config.yaml
d_model: 768
n_head: 12
head_dim: 64
d_mlp: 2048
norm: "rmsnorm"
norm_eps: 1e-05
tie_embeddings: false
lr: 0.0127
lr_mult_down: 3.0
beta1: 0.9
warmup_steps: 200
seq_len: 512
MLP neurons of a small language model. Each row is named by its layer, matrix (gate and up: input weights) and neuron, and shows model dimensions 352-479. Each number is 128 + 24 x the weight over its row's rms, rounded and kept within 0 to 255. Numbers have three digits each. A neuron's up and down rows have the sign that makes its largest values positive.
A block is one neuron, or neurons of one layer that tend to fire together. After each block is what it responds to, as a language model described it from the Wikipedia text at the highest values.

L10.gate326:159092117179086130129112150110161169125143113138124164098097120104106112153086122109152128124130112128174107096156138167125123109110151145151151141159105159122089137139172197108108156096130108144103175108164138110146148095121099117148121144135098123125098113144127142163146142109104146147126156098126124124119098165136120158153150117094166102114146136125112105120159124115148130130135
L10.up326:129122134147078102145157159158109110145173144138152132149152092106134148138139146134136127084126089082083179135098103109120097096103111126143107157145143133127124137115112132126126121087172146123164122137135120108138120102098152144148097107160131150125084099093162108152120119163098152131169137149163152111165111161155142146101121133134089119115130165161111128095095105102152081130131
L10.gate366:154107159140113111099119137123125133130083131094138151134118109100141081096169123154110089190137119147093119110078137078133136129141123137092150087126113130154133116153108116097133096168107090105105138141154111092141181121176156106129113145116119130116118158152113070115154166149101135127113085148145131131152150115131121141109121147139130168143146145088109106143109153179109141107121
L10.up366:131184135130134131110144107127134160124126141130124149162122125116119150114109120143111134159094085164134177145126110121134123133133122145156162109123125122123130114155130108125159153110128134128119137105132114123146059111125135101105142090139150123125094129099139104134115100106133116115102164145112110131126099149114120113124117121156087151152125104113189166139097071144115147135110
L10.gate881:134079119148079139108110139148130145106089154119119156147149092174145113154123129159104145156087116106101156128134099142139110099117153108099094118110131119173169162138133090131144171166117107153141086137147184149132143118126088143108166124125134126118119157172101148097160120130140130121149149165099146134136130116135093101138123121156167146135104122125160142146182135126118112131143
L10.up881:138115125175097146111153137138121104124118106150164146113096118125135095118127155133126089111113118105127135128131132112119133131114128163107131141182155151161159149125137147156114124092102105109169191133150139106145170153154095085119146180145158176137139125135143078149142132153124108095104144141114127162164093135139182175139152138132114156119180130111115160126135127144148148072134
L10.gate1011:144089130141130137067154102143108100149120162141114182135134169134078154116105093120104112128128107151107156123128119157099132125164140123111089142116111131149133120081132130143118120066108173134159139109132156123114188159091124135147118154139103093158127164119135149155155097109132131141121119106107121130098165126136144114125167091088133105112149104122077121158133139119058060112154
L10.up1011:137152116153109121118060140122106158105152130135122108160090112144102145109139131125102112123146122141099116126084120105133109144126160178100141115129129132097114070167107104052187138081095089151162124082137131115124126150117125103139143150122114124146099140125102138139129117130123094155157144143108143113089110132115131130146111111130141188100125106081176117148137131155150087178115
Description: Last digits of a birth year split after a leading 1 in name lifespans like (1905–1992), (1842–1889); also longitude degrees in coordinates and years in tables.

L5.gate424:184172143164107138132112133123132127104142140150147117050090147081142130120118127142178190139143170140077139126127104134119153106129170111135142110135145122151085162157139163153174138129135121147112138156132146140119189097131135126090104153117136133082131111137093125076148136135111143116136144120124153108103122177097133141106082123095140145131135136123158069110107127135142125095133
L5.up424:153117125119140122093084124086168133107122140134138165181096102125185135081141134130133087085150105185104119097088111126114146171117114114146129152150095153154125134091125130119144099122099116131118156118171160108160131116093133120143120096124123111154105100106123122137152180102146131143125123105143125147139104125110154168114105148157108108086122128149086123174066113127092142142091
L5.gate816:138089140146099114092128131117128116176137101144124118121152152114170133131101180119093118140109109102121162137158100137137115119106115137160134148096125136142123126140133101121110133137142147165096155094099131191099148163123138175072141153155120136124142128136116135096121188113135170162084164113157131131143089139096123120129162102116129134119161139100117144129101154138142121140108
L5.up816:133138137130139135118139178130144103121114092099147147122149085127130144121133105137114166101134182129105134118111108092092158109129136155074115153148161090125067132157126156061154143092093120108106113124149114108138136099157146141147112140111105083095142103111130111146163099112102110126138118145134188092134165132181158137135117133074046153174107117140114118117171132111109095231057
Description: Month names inside full dates such as 27 March 1977 or born February 15, plus digits within years and scores, and mid-word pieces of foreign names (N-ich-olls, Ru-hr).

L5.gate1526:148110146118104124115134071128173102089101125143079125131063137133119160130138143120155123153084101098118160111158151167136107085164156111107165105138151172118103105113167134103106116128123120154134133150176128140110140137121138152126146148111112179122118169152114105157136212130139129139092160128136112134084105127133139130157136153148093157109128121139167161102141110153103127184173
L5.up1526:052107132125119131117125122140147113158128130126147112146109128129132136120144106164156075166126097143113126099157132121133109130141121163138093121154156130119133127139110111090134130143133154160095114104167136121111125124144107144181108169149083145129128124092131109157135201144181149119116146137100120157134113145159119174166141127164118142143138129109124150102103137145108099191101
L5.gate1957:114137103118117122133157136117121118130133128177119164173059115151151139125117170109152086139109134087095132133162128139102073158090162126071142125122155168148079076114114083102114091149138122160122110098153131115120152108111114177106153113107122151158160091104119135131108162171176186144104147147140185140154094091136166120120134161131094176134114142118117168142146090131117125143162
L5.up1957:097115100159121106152112095131122118128135117139116120118079160135140117086133125096088153101112125173082117149117127113127129126132115128102111128103113115134149151156107111138064127150108132163150117115151157103157118121161143131161152176110123142203163117129141131114171143101145117125133093168128152094123102092179138144124114121129146129094125092110131155131135193156106147145120
Description: Final word-piece of a multi-token given name just before the surname, often Spanish/Italian/Slavic, in lists and tables: Alfred-o, Joaqu-ín, Á-lex.

L10.gate544:110148157127112143148157108142132095129128151126109101148121145142137128118119108116146124121098092110111126104130128120131133143124121112112152170151163144114156100112116109164078145152124132104158109076107139086138110175103133113136143126093091164138162163149079154140080145132144156107114160146131109097121137093147124115146137153160076124088129139162105148155117145173118103123106
L10.up544:136150115067114119151105117126167093100125139133104106154140122120137130162132126127169097152124135108110152130137093156127093124133121126143148141140175134081111129137140135138138164107125116123122099134125159101120113139159158123128136098079109120143138121138091154119097154184124136066148130114133105140102094107148117108139122085159101118128128139129119146129108149161110153141146
L10.gate737:120118132127136179123135152122142165118127159113137143134133149142111177135156133115101107103141089129090141121143175138155144104148113084098138129104166159106086141148102148121122088118135160136136131102122148104063119104128064093101171168087165140118143123142104123107140123117117140085136145131127104126147099140128102109114121171149133087097125113153105103154106114156133177114125
L10.up737:103102123112129124135120112115133160119143125096134120138127167107109158135125130123097178095105095122092164132150113147155180125116139119088128175107146152079115145119131120112131108111130187146177148129145156107109160062144135107140138160095103141143115110124154123173127127137111127100130120161114121125152149100143150132163109151151106116092094137129085112150088080134130155126136
L10.gate1397:130105166103177110127133115171105152137149160144131163128095097129094134109127147176154110102072124133159151152133149153136099099137115103146119152109136119129188145139137106166146106138086146140148142080114111133121127142162139131096105121125109132122112118148121136122129150139139139099111096136140108161127111137133151127142138124112113106139112155078125149113093132149173128153155
L10.up1397:115108145102115150146159160123147096092138126130132110116127099136170094110082129125142148098147144112090155134161162156106093128127136106113110154153170117165124150133149144170159105143111151098185111127145176169117106144192103107125074106157057149151076150089121130141154174113111169110159170179115117136124169095128128126149106113134127156089115137127125135123121129130162154132167
L10.gate1699:109168144137116118071123138130133111115126156094108109109107129109115134160127102152156129165120123124143132137131115152142103126156173136122114132160134148092153132099117118116117090114135136151100120118097103121146081132160179169154132089173141142118092112115111148162127150108117120132134123140131125147156150115098123140208122127118112164117151129129128117108187158145130149140106
L10.up1699:122090098167167129130136132159123109102117136155111138116158128105153140144137148115114128147126169171117146136127118138140114140133159105102118117097171105111133155099158154133124116112134181124130111144146132136124134122132111110149130156167074109142121115179098121122113172080143149104109131095107100189131110150119125138137123125132102140094120110135140212102114112101124128107161
Description: Fires on the token closing a person's first name or middle initial before the surname, as in Rudolph J., Al|ain, Cecil|ia, Park M., mostly in lists, tables and bibliographies.

L8.gate438:050130119127121133157142086132160160123118134111151133110122085159140147127127139128150087153063093105130130097114127131121123142158191130137124116167134121149108115141160153104095150161095107121124130129160146134109123122123144114155074123103126110099110139132131135125148095109171120108108128114115097103151111131133140102160101137111128135132118177148114157150149127190163088134137
L8.up438:137143144123113129115141153107151173120133156144177114110103138130133108150118079118172171115155145164120121114126097141107117134155115119139096154105089105160105160095109122104156164200123106173135131114132116130130183099114181085158112132156153159145115101157102123143137088143177156172132135120130125125136154105159161149151146159174126116126158143140147111118123133173144123159117
L8.gate837:140150143111107151133123136110127108111105175162200127104106163090094148111091095115118127114099096137078155077132132157092124104177133132141148143155126116128127102136113105110135117127113123103143165104177129093106129158150122137169154157130094144141131081136080132142164163104138145122112151132100134131140114079159144156134091155113104078145126132124083112171164121127110179121184
L8.up837:170155143104111144119085172100143125145097137116152095135129172122093135154117105118151126137085067152128158091107158134095120121155135104129153163137128138092178132101140115142141099142108112111116123108140131121073088122115146114120122108110130103118171096146133127113134145102134171131110131128153085101121083106128126118146138130105122076141149140110075176119123128155125142137139
L8.gate1053:121107125158188112118138106156160168110171148130134140147139139121124135142137119136100075134143105134143157102126130144095119139117123123165162093110185163110137115081167118128163131093116160140144199105130162115131126139132176168152130117122165121125178121101120123157091172135142163065091115129123100105096118137166126107113143124103099136146158142139109092143147134146101178171145
L8.up1053:135080136116159145105087057147181130146150134128161132094101164130100187124107131135140057170092067173102170100112127165162114147129125112129164099124107133114157147111165152125141109129077105154096135114137177130133124147098139090168106108148116151114171102123137146133119167134190143103094151103170135123144121065162149153171170119084111099126165115095147082138106127142093143111129
L8.gate1122:116105112105101187130125165114108122142148180107122190135149113125111118052123136149140097149171092172131143124150129119165113119174108082111120107119150128174113202125139077170144118142137132130128154093124165100111121160150167091152129151133123102140145142116112100118141122129105149110161160217119116094198144080144147127117092137116096055148112167137154135132149100165132119143115
L8.up1122:140162095155093094117099138155121140150127141104100101145045116126165133080128143128109122103147092155130127093110124096125153138159102129097110101121159114119125152156136132129125106147099083110103144118137153127102158137049131116138097177113144084101136135125149129160149117155108124146178119156126143127105111074141130130106127142094112076104152158155143134147104155128083137131120
L8.gate1396:138098157118092127151135082086147080139059138150133130117089120122127165096126147142148101138112132162124145145141135129116103093155101106144097155126144110128115099165150131155128119133131132122136105093159140140164116158153121092108128099134113118120103130152113128166153112142128169160107143160137118114145130134134133116136144122124145133162098107172147162105158135191130142119108
L8.up1396:149149115136109116118166128134121101159101127136137167120119122147126105146115127086159109132107097124128168136122191132121143104110151136136171112102098109136127076120134111134136089104109135110105147069130110135119111062123177135134165112101133132134138115155134150133170130143145132113088144145153163110121138115150105148120131155116129095121182130100145147113131163133151168131132
L8.gate1426:130102100123158142169127103145116133144153178134110143117102119118140109124130091123135134144125130094108183101140143174123090115151183137097155156159158120129058122117124119114131137142071118121110129103119130133143094148147120161133102109118105136103114123136072148097083101143110138109096138133099086072092096074108180131134129125128107137101086130129117166148121133136136140075119
L8.up1426:165084126146141115127113117109134128134144153105117175110122138141121107128143139132137113104120118166105146112137152142090124119172147124115127122140098109129129107136112091112199154104127133141165166109128168107150110155150113110133166117129100124129127149107115115101153170132154174130141184114141118104150129089168161118122134102122113107142086159113136055124125137176147133125116
L8.gate1664:082075110158146125168104071152181165133154122152115097143092101159113136112101142131095117141113076146084130090142142152093108092161196103131140169120140157101126093132154165161108132150116155119164123109147137152145135160168152138142101171154134102103134102146075130177101133155173120136119143112087081133129121062142102116137104143121149120171110139120098125124119108210123143112120
L8.up1664:082120115102101143121108077146142144108101114113145119124100099133119188153145130109111095141105158074107143092162097144106129139136189111099170141142151085125156100163117132109090181127133128155137081114132131077115132188136129114135085145101088125118140134148063142148078156154157168100128137079127109154120106093154109144158134146121121082124131148145148169146122110157149141141148
L8.gate1807:105093130082132159133112132129116169110085158097094122121131139129147170151144109156139139130129097121146166126151132105114089119125151092149157121118112113147126159118139121117115114107151123099126115154132170114106129134128121181153149119164128144156175111146141141122174174128116106148131118110138097097097109100132178129120108112164166104125126135154154130136125132176098156139130
L8.up1807:147127126161153132141106106157169122131104136119178109085140134124121139111144130132158117138105145086117119123127103110125117137161129148117102133109169151177129157137139097136131087114106103140063192074167114111138123090122178141134098084120155118152157122148139141111159130127148162091096096139121142124144106121075157105143127109158112170166145115069128137096124135121122123149114
Description: Final word pieces that complete a person's first name just before the surname, mostly in tables, cast lists and credits, e.g. Flor-ian, La-ura, Ced-ric, and whole names like Robert or Brian.

L10.gate734:113142113120092088134113085108163137112133111133137107151132140148116120128135082134139102152114118107112153157129111146104087130164096109108148113096173159116181149096126172128161208135140089107104138155153114118079111196132135118093125180133134148168143112121145107134090124156136090136139126145107105105142143123144167176127142118137129144152116161167137110153126167065142139087093
L10.up734:130091106152135091168115145105149156117157117142109135084069115138136164167136095136135106055082116104141128124112164146152107131110092143148127089091129123138157151123157132118167154129149102107084128101109112100087125173161156098141117160121171142171125136141146088151077102128140077115150162153128100109148125140143143161153138161132141141137094164124115104145132133083160140124118
L10.gate905:058122166137116107138158118120112121108130163108146109133116121147130152093104117142121105127157103142112127124140125111145143109114162108117102166128136162145116063134128128149143109176120146159149142132126140135104139175114161127151148163115167131090132120156116081204089142168124090107133122166146152107123146136121104162137162164132165115153132139158132095112110136142118075102136
L10.up905:122123142128137114082151114084140163159143100148097160147154112124149126165138084105067119136165130077139110139093130086131166111102105135137154084097176159141153153153114111119102148138139147146096141144124092121097106120162114108118139131162126112152170099117105091080096119139123110123114096141153097123129097110141124116099109103098113137108133125127071128174168107096236142151136
L10.gate1103:079137145151149158124113081121131158127125146152097124137137113101140106133158104104103120116132134148154142154161159182135097140095173102153145129117146113088121131158143088102124110157098163122116122138133113134074125169120104140102081179136157133128109145115098155141128098131103091105156135142125094126155132136134149128162110136142136132116105157161112139177107104115155171108130
L10.up1103:100099194129124096132079118122145143112153173152147121052086126115154147120155154166113146140108139123085107133151155158148136111108167134127091135143120150114079159145129124133140158119115128102107095144125152100130131137128112117151106138140091161159120116102191129093160155163122130108126143124102184174114099125102138109096114152137137131086118149095131122140137123111096094127133
L10.gate1320:085142151128096130136102175125112117119114134127104113087079130100114149148132125138146107129037176109117157145105117143127148155156153152109132143115138136118149145133129149098167157098108143152130161105093122140124135102122126133117147178160135146172148096136132142155115105142081110116181118160105114098115104165077106148148109131160118140165134138127135139109127121115144124125118
L10.up1320:130148150122128112145102087134134136101129147123106134098142110127128137130128157135168120152135117102109115122132113113142119120121120137100078110183150165108127135140077137132139092136118175103083097115165138095127143113123163113079097145162128091095135143152122102144131135156094121129147146111140163106100141162136160143128088100080115124080105132107136140142195124109101127180125
Description: Final token of a multi-token proper name repeated from earlier text as a sentence subject, e.g. Carl-son, Air Liqu-ide, Organic Valley.

L8.gate369:146129131120141138120109096106173147099139129110101143132128127156121129129158104154141099090083110123116115137113130143162159140087119123142128135114154162144145162137084137117152118126128137132108135161102107116103113120112135132089094137095077133113167133145147187086132166080065128085114117130106164098126179116154138145126110127114120166132081127131162130102183126096161095134131
L8.up369:178146137087105097161124191113126110146112126156119137090135141105109143113121114128138074135126122125153094123103186110146119157160121159137143081127148119186133147139158144134112131101112099111133115079118120115101097162125139112094135117073082135113111098167160174102127170146067125112119137136097153101113124087165126108092123114139069166117108128168145113130178093115135113087124
L8.gate437:145192151151107085133127105125143108150114120159119073134133098115120125159126129112116073097111180126132123148145127152170120160162186142141138150134161131120141144107102084137102143112085088137127151120083099094151120143088140167119160171091107126145118131072125096130102095144166126127123106118148153103125138126093128085102148158135093118122121141164151105149148192157138132076141
L8.up437:117113121128121180146130144110121159146188153134161096148110111143108161125162136110125112176146144134121114138154138154180157187085144139109178107119115109101125155093108116120150158109115103120132120171150119169113134114119142145092096127093138142128113124110124130139166108119150111112125087150156147101115098162158141105095115115135108116116127160104148162139147135118095131109108
L8.gate770:136140152123123132102098132120155099084122095163086079128111091162135078129159128106132118154103071120130188138102150104133189131140154122069138157117137154126137106119113171105115105169149102134113145120142128108123139132114164077165121124153128113115153109098148133142118149148153140143109143145110094144117136092140138129136139151122143167165136091162087115189147116171086096178134
L8.up770:094119133140135155148137112146155150156132098117132122205103119112133134131131134143142102131128150081148099144121124117152120083127167110146138143100139143079102136166113108151130149170133114123119106125135121106167145109096116109097096129102160129122111124107122176144129120158182157144076108115132142164117143132174129113122115139116113113140176099091085130144156144143131152175117
L8.gate1101:092136111112135111149122138107167144140102134142116086137137116137131147122115111132147127124140145173055172117158080121093133106132160140156152115126096078159160105126138140110098095139119166128174158085144109121139134120127122148137117109146156131103133142109095141058135105131109130155093109127145123144097139094110102125155114112130113125107156134149103183129136109163100132122143
L8.up1101:159143153133145097111107095098125133093166150120147162187163150148120130122101167152099133131160105131155145109114147185129125117174121108125128144105144164124121135083110121104166112111115174128126144107158122117114149116090126159119143093157149131145115094135114166079162107130149124137115135107072111133110131101124096131160127116150118137135126133142118128165089149117118130153150
L8.gate1176:164155120142143163139096150104147124135095108153123141135086104121100078127144147104145176139103103105122136123156109099163096128129100125114135138121151145146151126106101086147124113120126095122115113116139166129131108122103157140123114112084128103146106110115089143170124113153123132130128101140127108144127153112159151098116165148157098165127116167122119141128111117097119137115128
L8.up1176:144117149139132137145162108153093112164148138140119095114130139109127116147106094148164167140169106119141126081111107154107132120162126095119157122103129131106098101138139146150134148135125127163122083125137073161100132185127129180129143114180097148130089161161131087127136123152135165105136144119118146126145144169121100145118096139103149156174109101108097130128136144101115120105116
L8.gate1222:130094151144136112121134161137152094106144115146136117163132143104128128142162149107123114154104097132127134106130139160150120120127150174161123130136133121138126145152170139120134150142153127134090148149108150106094116104125111131103128147187205077090131136133148107087123074116141093092137092146135087096149121105155118115102145115114148077083134128123106145124121139118131125156161
L8.up1222:159107119158163101152162112114152137127122126170126112118113146095116189083094132131145091105109129127086118106148154132140139137122136082075167132145142161136147134134100110126149126164143160140153128100118133075111131139153132130118117144141119165148168149122116130148142115141132152095096166110119133100139124092119140122190143122156122148125121145098158124097118107123124106158133
L8.gate1224:148076103135125161151141158072114120158126111153151118129119126149118168082118101132161098141137116153122143105128182152171130153099121130098152090119162141105116132106088134138085161135154121092129153132149154091154105156089123160101075123131126158116114102120130123114131115124150160089128112076150082139127138097143161186102136154128124120126135141105160111150130137138101138145159
L8.up1224:110169141127151142133107112081113121123141133160093082130158105097106130154138137116131119121093137121128193122141146121113147147105111118186110117097154119102129117154093116106139099116118151131082068127096164144135112106135142151109094125144114154118140129161101112084110112131132136128162082115160136103118139117113070155078121124144108148117111149090125110182160160079104116100123
L8.gate1974:159119151181127141166131147094130115164075148113128107110125142064149154132159095117109113141065124131140137109146118168144080104189122129156150120120135139111110141097121133111102207107190137097084093145142157124077138125102085110071157144132146148104115178127097137143120127164125166089144116095125097140170147120164103062117125112115128162139151123130140100146116132140086172213161
L8.up1974:146089140153158110110132155105164118104080152123108117122134109076149109123158155123104114123116109155116115101130114117086116132081156140133125072146139100132089119124190156124126115092087122121113141156098119114105116092128121153156124110082155126120118125121129132122107139076134147094162143130164154146112139098157140126128134140139112122135128141080159127158116138150107117107125
Description: Final pieces of split proper names (Picas|so, Rimb|aud, Mao Zed|ong) and the year after an en dash in season ranges (2014–15), often in stats tables.

L8.gate158:148127094113147140110104118116114124114117130116154115114096129174112109129161138111091090120156079137135132107160153111144119102161136130094139122059134121112122111140104134110132165150100141134144121128124136103124152135121140125150115132170133150131101125098147133080128153127151150121101143175163178080127118146114120134116118094081095110067156152135138114155128121132133142089156
L8.up158:164110179072137148091117137144102149100138103109144145122115135120129149093109174118119109076116133150100155115150127091128110134159134087102123136114125137092144132107142117076086120089074134116135119134123137175129116151132197082124147136129130129159126121113102146108154135106131131101129132085076126100122139120123117134159103133129127126120169161125169115131100153156129097141092
L8.gate442:085169115122086141098117105117139105135136131145135143140113192146127178126110169156147128128135108133127131137183107141108095101148142103123117088122151161111118124149114137102111111145170094115119155132100146131161155113145033147070140122166151154151101126175105108118103111134107124150096143069129129153121101110149128123127099066103164120155101131152105131111107159174126127142130
L8.up442:136124122113095138116122119149157107123126154124114126148166136139119110142119150108113141113149083105139098117105108123097158115087145135121136115142114071153109138116120138067147114141124140101141163139130121138155167136084130122100143128136122140131145139182129112141138143096102145168166117113155157100141142140172139118167080105183135143137137116147136122166128101107124146136143
L8.gate456:166154150115111155100123125091112138101153170153103105150133121142156150141144134150144109116113119123173072130119135087174109130134158171125146129144122107149123156147092151088127090138131135106162109133102138139117155095115163111150133139138114152095148135121168126130100138113132095138150143131145097102144153131126112110102140136167125122163143180097153120117106182134090096126156
L8.up456:124154144144142131132106144139111123127134113120168150152162138046113182174119140157120126102159106138103124103157147124122165122164161151126112097126139133145181125132165134145175127093158165114114137138142131144105127149118145114128146102093129134148148133153096124141127129103120130127166124150113087161101126110124114142151062083105134085117130150176125108141113099091136133186138
L8.gate708:087141131133120156131127092152091131118097167131117103100121131100160139141147110080132150149152147097089179091129099162116103081132210150063096140143116118155129146101106097125171131101161132106135136127134155101153106119060161152150125112113177104120142150155122101074139127097135139142125138082128169153088151114133141116144137115091117139128108172132105199168112119124106091100134
L8.up708:107146127172117082082086137145124140126102159120085112150163181145155117160145122120151145140173131134145134079182144115125062077140173136117094138122144148103099136151108155137158129140082115127141164123168126138112128132145108102157144102146132093150125159129130152080135145120129109121083101136119133124127122114125144122102113109102088112149140114141096136160092138159129144115126
L8.gate1115:152151147119144136103153135135144117111143142128140143125155110153151130091152034143138132139155154131131125102113129137096139117124156135160118122122155105117109141139100168124145112117106134108104132120106132138150173147134184140067099128108161134138157114123139150090120162131124159159146115143132160121146160141093144127142153157159152096152155149097092125159098102174154124122180
L8.up1115:138117104098112117151090102115136118134133161162119177131162140105152163152153132152157109118129134100099156121141171110140121132091101150079130163164139108101109150184101169104146133141131125167114140134118125140188125113115132156134163113148136179107075111189139158110132120105165150120121109130164163121147094112173117133138091121087074145094169157105135130143103176128104142144094
L8.gate1196:072138110156184141107127171105138139076117148139184118125132115125140122125142130123109093133138126139115132123146169156128094159157125180114156126092140095145124100111138129121113108088153104132160170136084149133124137138111129135093136156101185161139103132127115172108112153109133112098129120120140123104126138111167151139123137060157160135128101141120119121151109126143124148154091
L8.up1196:139119075142116092134110123157173170121160181133099157133090118136095178090130129168099090103100142135156101122093123142115119135151164117117133132155136094109125147104089136110116105139132100146133127129147115152097103138140083131139132067126103126144132110147138080098131145109136137151148145151110119097145136100124152136165132146165151160132121118101131133115113130162151136146101
L8.gate1206:113116147098128136142123148133148119108180136156150098131121115116164138127119117107120098110105077160166134081146110123150121138125160131163125085144123121135102133113154137118134160179155108169072166082135139107138196107134137146111095101089113157124114119113136121093126127131100137108172125169191152102121112124149139162166134122094166134191080136115137153144114146154157137124141
L8.up1206:146176117149132129118131121169103088125130146099168146152128148175183118140128117156131162066152139099122103172151121183111138115087157135092135071111162093090107120112156115086161171070100118191139149128143129087165135149094125183089147151094155182085132099096123082147086125165096124100103129132133103129128146137149157142129096117098147131113115163100120120123100118143126150145111
L8.gate1754:142116134111123131067110135102180181093098117106099133110178124157124137161130117118101123111156117129094114123133135133140117114095123144145152111116133111169155151094094161128091123128113095115106079179161120157117144154091113126141116112098144139128118126131137096110138126093130149076150101142118137155150129131146165163113163130130105122106097147107131176107125148094148130095127
L8.up1754:107149076174116105110127139101159150146139150124144092123143149138138189145090167133093096157156110152135117179183102100133172193123128151117121157130139145118151157159083112102111120164096126113142095105153115129108132139086119163137153187106133096123122160145124123065110140130137152057125126092127145159142142112119184137108155120121113122124091156108123111125151133075130122078128
Description: Tokens inside dates and coordinates: the comma after a day, month names after a day, the first digit of birth years, and ′ minute marks.